{
  "n_layer": 13,
  "d_model": 256,
  "n_head": 8,
  "n_kv_head": 8,
  "head_dim": 32,
  "d_mlp": 512,
  "vocab_size": 2489,
  "activation": "swiglu",
  "norm": "rmsnorm",
  "norm_place": "out",
  "norm_eps": 1e-06,
  "positions": "rope",
  "rope_base": 10000.0,
  "rope_fraction": 1.0,
  "qk_norm": true,
  "attn_scale": 0.177,
  "bias": "none",
  "tie_embeddings": false,
  "parallel_block": false,
  "extras": ["capped logits"],
  "init": "normal",
  "init_std_qkv": 0.0268,
  "init_std_o": 0.00525,
  "init_std_up": 0.0268,
  "init_std_down": 0.00372,
  "optimizer": "adamw",
  "lr": 0.00178,
  "beta1": 0.95,
  "beta2": 0.99,
  "weight_decay": 0.11,
  "lr_head": 0.00398,
  "warmup_steps": 272,
  "schedule": "wsd",
  "decay_fraction": 0.941,
  "decay_shape": "linear",
  "final_lr_fraction": 0.05,
  "batch_tokens": [32768, 65536, 98304],
  "seq_len": 512,
  "doc_mask": true,
  "train_tokens": 495200000,
  "steps": 8192,
  "dataset": "wikipedia_en"
}
MLP neurons of a small language model. Each row is named by its layer, matrix (gate and up: input weights) and neuron, and shows model dimensions 144-239. Each number is 500 + 25 x the weight over its row's rms, rounded and kept within 0 to 999. Numbers have three digits each. A neuron's up and down rows have the sign that makes its largest values positive.
Before each neuron's rows, "fires after" lists the tokens most often just before its 100 highest values on Wikipedia text that the model never trained on.

fires after: "|", "F", "f", "u", "det"
L6.gate499:510492521516502491515501489509509446489473501490482476503482477469517522539535487518534407510515478488561536487467521533498466514540520483465475479535463508507501496459519498513494477521479482484521503491483520473488498498516508524505557527475473502530464472490489463467518526520514511519
L6.up499:476474483501503514503506474503538468499462452490500477461506453551508484511518513482514403485491497508520545524489498479516462484527536470493478502492499480542519512475518492513459487519525488495468513491482492519495513489519496529496526508488452533555506474473484519453500536521519476504

fires after: ".", "ap", "op", "requ", "ol", "\n\n"
L5.gate140:495514541518467499512507525516477477518484498501501474487467521489492529498451500533522459500511548471480482528475540474530489535466506510477461476492504503496537449504488512533513477504509493468535481484563474507517483526525503489518482494501487463473431473496507529489509482504539535510
L5.up140:516489515512501542514486528494481530491486501513487481458446527470457544492468496510526469524533501450478504526518491533571495498492486524495477500523463481513501536518486468493499509490453502494485470511543451513496524542525526534487511489503484467482499519513497496480519500500504505488

fires after: "\n\n", "."
L5.gate469:498517493533480496528539524523524496489529510531489500529451483481498542522503496541491503497514480538526482540501510541541496504509457516511462474487462491516528516514494505497507500449515501499494463469515532455500544554503537483516538477505490496481512489510545471492507485472560488461
L5.up469:489512495503453506481524504534473521485548508502510506553463497506498521535483500533498495472547461491518518539505502536486495498508482450511449486525507474472541533479534507526483509468550504515470475497450521493488539514480499491525504508500495509491497538489535499481480523498512458481

fires after: "s", "es", "ers"
L6.gate408:474501479530526498537533496521530481502479489511474533557454462453468514486481467507500480508484562513487487503471493550521533469542517487525544472521485491543495505486519484479520505483498514509490492504535460491506488498491543570493538516528478515497487545488496459508481517532528527513
L6.up408:475528479541481479491521445453489506552508479500500530536487518490482480500507513536495488510455500501475501524503487552585469516489489456496445507470508481497462502504456489495479544438516525530450495481507529471495503491519487476497510519509476455494480505514498510511493523514517495503

fires after: " ", "\n\n", "was ", "is ", ", ", "\n"
L8.gate340:535529519506516428516533507490479506525447466478512437461454471471474526531504446516483481499491443513529479456489492444468502484541514505513514527485512514511502481532490520493533508509509469483526503506520518527460490525484486520489481478555540517496501475486499510499548507471452475504
L8.up340:522486521476486440502523551483476502498473469488492450461500475504523505553493500482483485517497457474489485506511502442488497486513512529500505490512506531522507522486522514484526501489503480471512494534507537522492475535518502495456499520546481559485510470461546530501524493508483532471

fires after: "=", "tw", "r", "fe", "f"
L3.gate96:504514483526540479562493496509502517508498464454551519491489543510505505507517485507476484496479473531517514492504496538523527472505535489495553496461474506508511491488490488512537527554517481501528484442475475514471451515521505475521520520452469540533496472508524481486518506530468451486
L3.up96:489509486475535480529464498472538520528516450529560495483453541511438506488469470510529509497512516563530482483492498475461481491499558479520538471468481518498454464502476481507557540524501454500521510500477508483498502483532451448486540516522458515548488508450506489526496505493468490513

fires after: "L", "l", "tw", "del", "Gre", "wh"
L5.gate267:538502501509489503523510502531516463510507510520522445491466546470520514513508480528499494471492512534496557499512547522501463508521477492550489480520538564517495468497452494496502518498519579493525450504522519450540494531531515495455509490491520466500483499500491471513526463494489489504
L5.up267:534515542514525507517482495532494518526506490526527498464474525500478491531537484503546503431484488536465515486508500527523495500487513488528498511501529505541492459454519444509528495513529535532545490487505458477502468513546484527497482478472509455524475534507521500479465471518457478522

fires after: "\n\n", "|", ".", "2 "
L3.gate61:514509501504498491492492499501490491522499510522505470463517496564535495466500521515466547509511493543540546488538505496526477509516541545542472495454497516454488528479479506512491512534495501502494480507513506509469515514474585504487536504496550527519524485446480488490457527492521512489
L3.up61:501533503487514499517537547507458511518475464493453471487483477553454463471500500490525491493506485485470483512512503478500493502505508530539500461535448455523496504493441525504523513509498464534498473518573546492488472500518477515516523463541486515506496502515513497498475503482456595512

fires after: "==", ".", ":", "|", "===", ") "
L6.gate120:505455463514477552519512483508464497508465538522486505472483506481508496524551484491509459478498482493482516485488540484521521528470503529453472490523506518535500465497514494510465522545484505476507506467504470516470527504508549467528503483493474502475462477470540497486502521478511474508
L6.up120:471518541550489489483532496543499522512492506510520502512477478524562523490526438524512474540488496520464512502497524517520558527461489550521486499507491482524482482496502522504485504515505527436499489444536502493480472454489512526519529508541492478506459530493503481527514516483560495512

fires after: "| ", "\n", "200", "201", "198"
L6.gate127:512487497517475499521560496515486500504469517486463506513493488519547499520479517479534505478511515499491459471478520530504490500520512582498517485529489515508505496531540511476508477523501516487477504520518521466499491503506535486480543543523454506498475529476528522521502475520535487517
L6.up127:487513484534480473506532477516502509482469495501484519499491467542525526472510499484512521519499532517501513460475467491491478509510500511463539487493532490485483513495541510489508459499505483523496466551453485491480496501499527470461539553499437543501525530475499518525528473544542436500

fires after: ".", "|", "\n"
L8.gate180:527486503515448502487487498502516489500539516488508538506453522481474488533469501535533454476469490506483477511484528481499501503517536481500506471497481481540525509515503540515482479501476517470516544511497501498518480509504540509503527521516502501500518513515482486513495520486536529532
L8.up180:482482507535484547465484470506493512499496515490503495526521521511522509538481515493461468527463503515485458493492497485525510539499552512541471500489444502522496491535519485491510472482529535488472485496512517479503534482482501494543477463531524479536498505491530507516484537484538509493

fires after: "|", "."
L6.gate193:521529533465484506513514497496484514475518484522501504539533518497473519502520487498462496510475482524502518547510525514541497503553491481479552484532505472536509508477548490526498458496481540513529446471497473512524491507555559532498507521496492433532464538519501484468486522508563503496
L6.up193:494464480535480536493516500519545497536507482489509515518451500498512539531528506528528541495544504536490493492505516529517468519437480483491483505510501517505476514487500491499504544506512525511519516515556505512508453499484557499502553495508488522520513505458501558505504530506508496502

fires after: "con", "Con", "erson", "d", "Tr", "s"
L3.gate155:490486506514522457501483514527487454531473495498521489508488502459495474492484466510492534515470504478515499526503505546505487509500480532463524553481480497570464533500521554503532523496499460514502511497558521465526492502506525489479560542514485498497544466480503505521525514485485525496
L3.up155:521535489499511491498550512505459544505475508501503557544499530476479494481433497531534507487520527540466494452509483524478465507494492497464488501494479470528475495507460528477471493493517487440501510480504533486535497493490490516443540525501479504495482475478486512541473541515522498500

fires after: "| ", "dr", "–", "E"
L6.gate277:507534509504516475500459469503489512528500470479539502494543509500514512450505492526469508512509467504491515513536529505549536507512531478489487524488535513463527480500479482518505534498488577508518494478477485498508533513473482523467503535483513499495489519443499495480531523477511495537
L6.up277:483511491491507489489462484511541501521514474470482508498550480512522531510546538544462480525505503493521485511517508492528496505535546523516475514519516497475553519539467486510496505493482500468451501509480494504494533477494548531452523474470488503485513517483510486591510474482506524542

fires after: ".", "-", "Gre", "8", "3"
L5.gate269:504500510462502469538497535490511488506513495537483509469449524507461473492489481507458502475518522481495529487476546513495490493506470485518501486526518477497479496480484484511487496464505499511500465523479524492535547485500480489502486494508491473509473515473521530468500544451526489511
L5.up269:500490505477565492515484482508479467493474500510475459495493559507431520502503488501509506516523481513514501496448499495496477481490511497506500469493544498481480484499514478521538477480522470512504439516478499551497533459466509502554494522477503489498526508496486529495503513464525505459

fires after: "==", "===", "p", "tr", "P"
L6.gate464:494479507462433468536540515471510505458503468510463467522496531456494510504494484526510488472473496458463501476538530514506477523485436571539497492522470489539496525501500481474516459482502504484529499503477508535497495517497487512497524491468523449522464453502508486513485534502478505496
L6.up464:467501443479506468479501550449544533507510462495437468503514517490483480529534493527514479516533501496506462513499487477504472504490516548455513497538520465508489493492520485503505450494504461509519452512464474552515465507487458520481490453476511462505500495501484514506499541535492485509

fires after: "oll", "gr", "Gr", "R", "tw", "r"
L5.gate378:509471470504522484499496476471502493539492463495502495495507467513516526512546497534484491498507491532528489575461514503506464514514523544506542540497520519527515479474454538508528529476474500533507481495483505479491505490521513475526484515527517502475528475497483483531518522549483508511
L5.up378:503498489505552477519498483528533510522503491530550568466513486509468520491517514478539489504527484518494538512480493495506494479551557553514470484530551501524503499534513512553496510510496458515513473484462496540505524556529509442495500520513492536543520497488462458479528524493485474482

fires after: "| ", "— ", "- ", " ", ") "
L6.gate253:531517501461495464541504502488456466507477503479500508488494511460514526488499539479486435548510478519506505509532516532494480465502525502499488475494480524471492507518493519485497539517505494541482516537541492468516475492464506520499505452472468462505463492455492468441519541475539507505
L6.up253:541427470471465508534494561477489459510483522517473518506480523465472509536462498510499444467477475528464500528522491510515479508466500507510492515500487474474521506505483510482482517485493451526452458487515508526481515484506475517504511495513463516550485496511498482501499481512482488523

fires after: "|", "was ", "| ", "\n"
L3.gate499:474520505454533454482503504494510510518513451492524471511457479456490560492483508520474492504531495535534506514508481441543530483518553473543492492454499524513482516533462488480499526517529506493546454504548528484506471495504503532480510551539471460518472472525526484509525516493513500514
L3.up499:538519485497458495525513537501472475497475514500481496500499473482493489535491545506518517534483510472455506505520513484487487528510445498465471478564466468464524454517440532503505509510451505483484520501535494546541493508512492517540507488429490496473536474490486534496466480462496519511

fires after: "|", "\n", "\n\n"
L9.gate498:507503472527493479459507515492490505512468495515517530475490499516485477499510487482519474494469515509535472491485469537509459499476525527525525516490501445521482487506530530476479510496509508484525504521511512485517501488491490525464537473492479499467491523457472521477485533485501498463
L9.up498:507486491532518522440517488491486516505489504527484546515486502531531501522515509515513526513468507502501496489501499489535509520463503492509487496507497467506513511548522520480501481504519540495504501526514492563504526475474512535519522500524477499442485503445480470461526516452515521443

fires after: "F", "f", "bl", "Gre", "L", "Gr"
L5.gate35:519495488494534488510530516483564462504493498512541483485496494500534508511497488512509489475511496531506512493477531478503478468485502561504439502523483538487526511479510498496481526454538506507544474505528502440516508503493518477507554504473477472521482536510420475469539527509501480537
L5.up35:530504489502513500507521501490530517505487472512526536464489521492473500498522486507506471516474523509514517501481506496524490426517504531519552498537450460465529513463496500461493512518494542537511493463480464481512498516498480485488536490475506507491455521536516495508535478502497454534

fires after: "200", "201", "202", "G", "195", "Gr"
L5.gate377:467433502502520479497526531464527518492477470467521512516506492522470539528525523468533494453523500509502498482537520560479521476476486559565510494525475528498541424474524490475469513515486533486518511503498508451490504503516512505505528471479548454530482483480462495486533473486518480473
L5.up377:481448490476474501506488535494523501504486444462469484459491498532496558519517513509528506516527455504531489494534531536488528532455493522537510476477498543464512464461488522445512535527469535463499511494472475479510550505498539489506481474463521506571549516490423516488561525498472506511

fires after: "| ", "\n", "p", "−"
L5.gate85:511475533445480461539484543481477484530491477512484480512449516450499529530482469497503471452490502483510528484524459528502476512508529521475512499506500499501487518494499527546532503516520507509486516514551494523558465510471501472503527522518431502461489498480483520464555513518524492491
L5.up85:508489504500457474496506505485491450511498522529495532487499495448480503501501505505473469524446536489502533464505492482476487493465489486465480511499496522479559492476449512528528470462524508448464500503527476544501480505478476500535526526488522500533505519507545550509507492433482499497

fires after: "\n", "\n\n", ")", "Z", "Bor"
L3.gate274:531484519484482479536526568474511494490491498542538522476489521450493520506494519504475494484485519536506494508496496523491457501516481502519486532517496505533521529506487520471529519464514538459470534464454449492480517492508494488484523507524546498514502513536522523458533495474518487466
L3.up274:497495549467490506539485522485466541592478480491507493478525489470491478502483489536493499517479531523488523511489492495500504536500482486440504475532528493500483482499481527515500498479503509481505503543514469503507506502490531464550491517564511507511466487504512488475554515510468497503

fires after: "\n\n", "\n", ", ", "do"
L5.gate475:544509482466497425544543502504494507498445492537458537482523544474530524517481498497520483498477442527485464519542504517502537494507530504505523497543488489505475518515505554476502546513514501497523505464492524480541461499513513463476529527496507503501508475440487514501512486465543488561
L5.up475:528520527498503454524523502481484499496446469517477538450513496453486507503487512509490456507489462500456511499563533504486544515500535518514513525536498488479495515507488520459521520517520472477491507476504543470528480490520491482499489525492530502493511512475466509486528479456518476535

fires after: "| ", "("
L5.gate122:559483569515495489527529480446509496519465473470527517536516466488476503508493481510471498493487507526496509534490533475522469505478477526501493499514501556480548448524437506499495509519504525514502482497510515482567475536526487496480491522507501491538500507514498497507522512505525491507
L5.up122:505521514500524493450480469499552546437484477478488495500524495570452539494556470549501535509539494489556517527477541530508487542529499490540476504458502530469522526491538489509462474497485511509524510538487499491541511533503500492508491497458500497548517476511498487511523515498459519521

fires after: "\n", "| ", "(", ")", "n", "f"
L5.gate207:533475500474465465531524492451498514513509458509547517544484482472533490497491490481494468513513492536492520502533513525506496489528494493486511432488505505489485487492453494493487506491483507522538452544497535524523480484501472479510498520449480482549512509449492445520498506513536445512
L5.up207:541507531505470471478522506461443484465504469543525515467553519539471472474483506456482462497563533495528487478494483477474489538478547517498477496523518534496512469546492512506487487495498533488546504490486463502507474565490478514506478526474480501537518508447466496467490521467498490526

fires after: "\n\n", "|", "ra", "made "
L6.gate439:498518494502495507477533489513457479507494470496527476481527472530550524474540480508498477512504488523493505500519539501499486505526510481494501505506512531480542491494504483490481542507512500520529487480508542522491456494487562473462519567491477505538535476477456476500534495504528502457
L6.up439:505451496523499506450503490490477524500500475504483492460521482484468487485474501491523504539474475496497485505501523492483523547536466505528490498513482464498505492491506517524501574514484422483508517497497519533503468483535518528479479510519520504501511479469428555507489504487493474471

fires after: "\n", "3", "(", "8"
L5.gate366:530483521470499498515518502479510517503493494528526510537505487515555494461519512493529500466497516533507522555487510492522497486556495514484440491485503514490504482485492537477519489492468543529554451494530535518575495481492516506487439541531515502525465523524518472534512536525523528493
L5.up366:483448539488525486488529550493509497508463482536502478508515466507524512474495548441479498482515445486530547560490501479557507520509502475488479509454489516484519543499506510535522482460504489500501476489446564497541508501499490482505482515495520482549479554519486520541526496499531541509

fires after: "\n", "\n\n", "Tran"
L6.gate75:516474475486500501496502513484481516493507513535501516514487454460528496529512472476531507521465476513494477494514506518507484497520496479492469508499492442546498486497486507506533483532516515521519479468528528490569507509482547556467523533516470486510480526489483478509520472521539522412
L6.up75:509522478486523508484547516487483452496501483507506480489528507521531512513497506508474458475517482479496489535544480516538502456523505500456519561514485452453520505448494488513493478544492512518527433500505504513470479533449499517500518522476525520510525503534518483491512507497520497491

fires after: "|", "9", "5", "3", "."
L6.gate129:537492527482440486573480514492496461498483479524535525521502520441522518516516522520490495500507469523508503526526515517493499531548536489467487496534507509514473510519524496493472505538471492504515463504478527476522511537518557498490504547483478457471486507486475484450468480458532502509
L6.up129:506534531491495489530451467484505474498476434525503514505511507493479490499532499497511524510531491515493515515476512482489506536489551483462508494500493548494505515497536501513468511523464494481481491505470527476501513541505556513518485560475501489494500534505436503470484516467510508487

fires after: "the ", "ack ", "U", "late ", "early ", "Dem"
L8.gate506:523503532489493513522483502486495512519523543496504508516459508471517492491508477510517489495456472505476497536514513543515492506476546512488515492577463489534550499484487543514504467495503508495539473517521485487517500492507527524512531484548451489561478527444497524520478506510504507516
L8.up506:524511486476514535535477530536523509495580495473468473502527508464507510483494513479526477459497460451542470571502497511512504516491484507527484498537506491531511497526477532510483449507473501474496444537465467519505506518497484540489494494507499461518510507479528510507507464507476505503

fires after: "J", "R", "D", "O", "Gr", "bo"
L3.gate287:480512499547534517533501475483490489533523495497568483513481497496515531472495520494505556472483505532494497500492512503513509498529496495484497444527513490506503474499482489494517526500503513529491490535535485472525513500505531454489497461488450462507510490458492472475518514516531524532
L3.up287:502535513522538508499522496520478482491527476523525533467498488496485523490532533467542514474511545554483498498507501447512476461544500506486542482543508508514529441486461516478456507505524508489497513488498478485516517476555520490505477505485486524464488484519480518479521520501491463499

fires after: "L", "le", "E", "Gre", "Le", "v"
L5.gate318:501475491488512488535517519508499505498445495504543456551501489476476499506538510501485495483493523516494489466487516524498534487554497524491499508469498487526528512524515501483464520424508519516479442495532530539527519512482548548487533493500493508528488504502453512479470507542495506502
L5.up318:521485466502508520488512526504486474547507493513508461501526489482489526535476504510510524526500497455494508478469530499476524464532426513464472485541525485468520513490471480500430512462494500493463463500506501499522472489486477518530549509475490503517516514508497514479492518539471471514

fires after: "C", "B", "Mar", "O", "c", "a "
L3.gate140:495528535491484473519511520515503480511507466530534492500508504502520536512516493469517531552501460493490463548498519479529501485535526537492528501526474496500533511498525519497505532474464524500526487506492497514492475522475480504565541504461521488473494471506492470490450521484444535477
L3.up140:499532518484495473487531499518509504520508503529530489478488519522514499500555497468494529545509423476537506553525490508554518524494526521503537512509447509470530502478515525484481521491471527528528489483508513452497520514470493473535508473472506522499480436509479489475508496507473526491

fires after: "\n\n", "the ", "late ", "=="
L6.gate389:545464551507487489503511502499498499474526513530416482474493509499474503519510489498496492479504507479494483506501530496520489513469513534510485470503478509552490455489547517485523483482460506515508504549454518475479523486495496469507519504551513513499491487479508529531495489504488495491
L6.up389:542461483502506554507516482573468491525542484517473467510487480465458520522512461525477466510503492485496506523502481487507483484509491540528487494522515458595484518501478491483466483490516456524516492495462507505532500540500455510472516500506538493508498486489502482492539525515511490508

fires after: "\n", "head"
L3.gate132:563493531507522487492532499513490488509518476494518513507507498491538530535450515534474529526486484472513494507505490488524466512518518517500474508511484472491507490439520536509486513495497525490547498493504522481554480528459548435505523531519516494467502474539539472472478519528544530468
L3.up132:474536496512496520480532503531462501495523513542528500505499502525541460472452521455501466520478462481432493501512490502500532511505490502479485522456518497542499482501497509482493471490519503483510513478507507561507523525469522466455524449493450515497504547479484483520495502496540524546

fires after: "in ", "|", "In ", "\n\n", "\n"
L5.gate388:502551547481489482503527510478484486508511486488503494488481503519480524467455499514539538522505511504520490526521540466509461505568499464547483506454484527495478511519478495465482492470516508546482520502509534499489500506478516511479567497488527549497491488487516492529514533523460553573
L5.up388:510515512470528476509508501467512474495509514478515496493500478509499494468474537478509489504483514524529517557499509451500490501579560460510521539492521490513479529492497535502465500465507512531456511464496536518501516504524510509514530511501501518526518502496492499543550493500422538511

fires after: "(", ")", "als", "a", "er"
L5.gate205:478497480466506486514506483515482438476514521486507517545534462459517473482493500498462447507489530515482520472522490508497508482527495465512534457546471554479472459506457524499523521517511502555476488503522501503508466528496495463497495480516440505508478465445522459466488487500524498499
L5.up205:526499485480542516508495475495515433508508511492510563477526468475510469484500483539449446534494508488537503510485472525504494483508543483514492448516458555488481463473500498501523493513495516518470521504503498501494484491505502517519486520501436529500487458499469435447493515500528480497

fires after: "\n", "."
L6.gate452:549459531505521508516523511539461482540486509508519505513511512484525533507507491524496500498524534514482485515523515546539491513513522520478480502492488496490490500461474515503539472500498495485515469476511504519507484532445564534516539507487458461501478522507489495522509498521556486490
L6.up452:524474510517509506493501502544460517543542528514517521535521533518515507526466509500464503510570512490439498514512511535547496507492504507490505496497483471478487509477488528527517468516506519498507496474548493510512478540465511522514555544535483463511501537518522521507499500517533519485

fires after: ".", "p", "tem", "P", "Res"
L3.gate480:522529496490431474509543543504474495484475507466521473541471512502483486535488512492518446536482491496535519481505506520508452489524502498519472505473504468501490498513469510483504516475543456518500485504476467522527472499467483503505582508501485478492552511477471533490489521516475501513
L3.up480:521518493512477521531490512446449521472533508502491501552501469499481513510504536499470481518488467495532516502512498525515522502500506478488512509468554525460466512484453478539571510544489494487504528463498517458502447507464513480520524501493450514477525525527480508513462467536518488513

fires after: "\n", ")", "- ", "als"
L5.gate183:468514470502520484538500504499521500494486488451485476535492507494531477527485466502465459489517527541489514476503490470515532484512524482489549492509514543503484489540478494499496525505519527498501447517485510499496519462523499469514490467499477465554510524472545451485498451473515508535
L5.up183:485525453503516454443517518501541502468445496498473516546516465521514471526521485449484488525492494509468510468485484512489511507514503472484490513529482454530529467503505458482472484524493500517474453506478491471492524485491509536502474503488512479518497498458481432486491507502504505507

fires after: "in ", "In ", "is ", "B", "ab", "re"
L5.gate413:479551500472478483531530499497497500512507533477492511539555521536471473464494534514502511493505481497520485515558489478488517483553490468521528515498473496478522516489518544454513506486472489496528506513470500472533536501490495562498474484469521526518486484509491468487475542544470548487
L5.up413:485495509511500491526464494504480479494476523519459461531500479512507466524474546511494490534461499519526512491476502535495468514521463539517502483527492469528535495501497503483525486499477482522472558515469502502501466545491502480508469514497528571485461469479514509497495512557484505529

fires after: "| ", "\n", "200", "201", "ul"
L10.gate189:515457528508510495511532494496541495536516522513478493513450495485473530523493509501460511474520499518499474494508484536500461508494529485511460483508505545487513463509534487525557516479466489506505490486523522492503547508478507504445507510538526525495472497507494517484535499475508488490
L10.up189:517486498510475506459489485494520512546521524531474481496485496512484538518500511534474562498521480513529529476466489523504470509467532470501501473507542535475555498465526489528544518501479525475512502481509502510495532509467493532484524554492501490488485522517492518484532510509529459475

fires after: "|", "\n\n", "\n", "made "
L8.gate403:482467444551487457498474538435456506523509493508510464547486432516541521494531486496466519532468512533512476502471494490465516538517491501516491515487510476491468482535485517480473486498484517510483506404503548517492481487467496521487472486484517455497507511529536467462529465479500505497
L8.up403:544473527471542470500472525500496511522499504528536498477441500506516486540484463523474491523491480496545506486482513510491488509504518486510491497463522478529477511458478487525489523478481516513493503487553540529508511503497536546501494493515512538446526528482508499512489543497508449493

fires after: "\n\n", "\n", "=", "le "
L6.gate498:493467484505503459493487463470520503479490527485500521510486487493497505529481505490526466487517458532469491488483519523507488455479547525544496515509466514525519536487537547457525507495512520495478498502523529489474501478522501451506509501482459501530457494539496472506516481491535518475
L6.up498:493519503547527541541521536528509488484491505527512507483480483511494502527481482489477469470473521469483515523538528516471542529468481454434472530515517485480490512500504580473506493458503490512496502501497516514496585531517494497539484494540555485526473486518515506474515484476499531500

fires after: "| ", "\n", "201", "200", "0"
L6.gate198:490539538502464506504503483491491474515474559502441542533493457474507488546478519480502498504481500503467517506534524522537460484507507532485448492521443506507458503495489494524539483572483509466492452466479527492517511526524519438472528534488480481460505522482476538478493472491529553491
L6.up198:491546498521487487498491517481474488504453523534461515511505463520510493513512509478523521530493515517497542493512471515532488519488497498479507492501461548466513498461484518496543457537493522487447493521456478551515512514507494432517501524466500487478544524472475513517522485480529539492

fires after: "the ", "(", "in ", "late ", "In "
L10.gate328:520545515471496454543471512508498505481531510489489469498530527504483513455485481490499443509519454501480512542498510510501520482508505488550517487525530532528492494492516502519472466502510489508446456547469491470519457455470473528500490483464460512513468461494488506488509505543559515509
L10.up328:508497497498487499563500477532515496534549515508483478489549470519472519510485500486486526498500489539507507501540472464539516461520496513516486485480536520453504523494502503526467482464481508466481436566499494483506512498449444482462462524486505493503519497506497531491547515551521512514

fires after: "| ", "In ", "\n", "in ", "(", ", "
L6.gate83:458529503461445497489493493489503527501494484525479510466490491491516482522445428518439475511494507481472516471510492501534539512501529484478473505492486466471453493529467481511528520529461503500454459508542478511494495465486515517489530590471476497510481480479507506484446481539527511477
L6.up83:506533536515462451523525471464506507453474513504486520481495501488485458534473454480454426505527523498470488518517479496544491525521551468496492505497523470487484530494485496526519476442502498498459513482523502528490505469494493485506513543500454502524450454489476513514481493502540527524

fires after: "\n\n", "==", ".", "er", "\n", "==="
L5.gate239:510512549535513540502539528503535494497474515509562524473488511501496499509489504507489498500501522557503516479548536537519499517532520486501497481504532481477565495536509527505487482492533504490499537472505502457459502518513544505535520500510524524528498518488467524511497520513490548490
L5.up239:497514490487518492516516531459496479512500502482473461523509443490513511520501513501502485498490512500503485542528501467518498506470498520452499499471495491491482521497474462503482485505498483499466457483468501508488529490474515478521532475536500483529532481494490514507518485499453521483

fires after: "\n", "% ", " ", ") ", "6 "
L5.gate153:535478502478490501518480456516491492489496490491491503482533503497516521530446477486489498488476500489522525544504513526530505447503494487469513532516499497485512536472497513535518549508492496527518461451467491449542505514454502488547507500526509499497474461464535496491499503480476517506
L5.up153:509475461444457509515483507492474473485541493494552511489505500466498524501437542481453508507523469460520513523542468506501464487526452500508478526499517508481526486492493492455439480481513483467526471468493522465521497494490488479509504513469467497508505475473550487472504493503511464516

fires after: "==", "|", "a"
L6.gate34:552489522530521493561506515503505486455511503497508488462545492541469492543504494498517429529497474487488485492508569480510506510471509488485465482531479492515510524519505509498525489493479491428529521515492504532450550530517518546476484519548518466476463506501529475505518501432538486477
L6.up34:500511509549501487513496498533492512512535472508493526484543508446519502519531515521518467484526483544515458527443487478522445499486494529479545488557459487525510491500504498453532491518554497532512531474476509495518497493541478513486539487544486461508483492480539468512516490488505466509

fires after: ",", "| ", "6", "7"
L10.gate70:487510522469522478479449437517496494495515492467488519552493485529486483484508529513508482514522532465517530518523525509498538528486479470468517500473542550482500520511507507536503513504508480497471474508508471504521491511478458484527478491477513460500500506525489498509519508540494542469
L10.up70:509490523462548507487451447511500500467501494467472541540506501527460473469508518511498490504531520463495559515501521513491541524493478472474464496460516560480491522505511504532505520505493475501470481509496502480530499527483468503523488483475509468500489521522505521501498534541482541453

fires after: "C", "P", "c", "."
L6.gate250:517502500497425478480516518555480486548488508460485489496493461463485535574434499520482525507503513507491519474500511518498461483503487502495526510514488462529543501532479508536473473463487511511513482506489490505490475493472499466529510475505520456478484489510514487474515488531479538502
L6.up250:447492525474507499494494496466536493476498471509541453517534518575482472502467483470511487496517505506511512516482487494517512493521529527489467496488507496494467482522500487490510527521481476507505522487512530521493464454436484501479541511504558495484508501456529505519490502470474485511

fires after: ".", "7", "3", "9", "8", "6"
L3.gate265:528506510494480503517499561517489489534481515469474443505500513481483488483464482490497512508504479471519500489537511515506525494559462461555496457502529475516481529511477473507506497532520486513513539480499488527563511567474530511493506573539474472498525497487467512467483519505507502516
L3.up265:467532533457508491496512500525509528510456505521485478490509557449446497515460469550520497469479502470541516466499499493469487496519454455531488471455491466479506508541521522478520468450529501503478475541495518492494543508479540494527520546519491504493496517513501508484495517474471539496

fires after: "F", "ell", "f", "tw", "fr", "ind"
L3.gate75:499494506483548480533526530523477489535488486512504505492483490454521564472494474465487476480439533507508517511509521545532483498536529466526476476469468517459483578493475503496546534506473486492504523481531520462525515536533502508483528481509496500525529501540500478482479496512501522499
L3.up75:480505519505521535491559504509488486481493506515507467542532493493505498474507476497514496459482494525513546511473511554503485444510523483493520473502480501495480539460498498525498498463459508498514516506502522457534505500507531522485555462513497495510510539533480557528502488534484468533

fires after: ".", "===", "==", ").", "|"
L8.gate511:523487483544483491548500446496525490568481517460523478498494553453472518511487502535518499535475506537487477500501518518542514541508482455532498545508480457486510486516512508510486474483483479507484471493498460467499526475491501523516548507474479508444466480528528498493500576513553495484
L8.up511:476493497480501534453509502529482497498457504509483515523528473507547470540502503509500516520483514510464474479556505487466478485522516520514487484506510508532526508483489549475467481514498503473523453510538477548544534509479497516492498450512499518526523493503518525482483533482526529498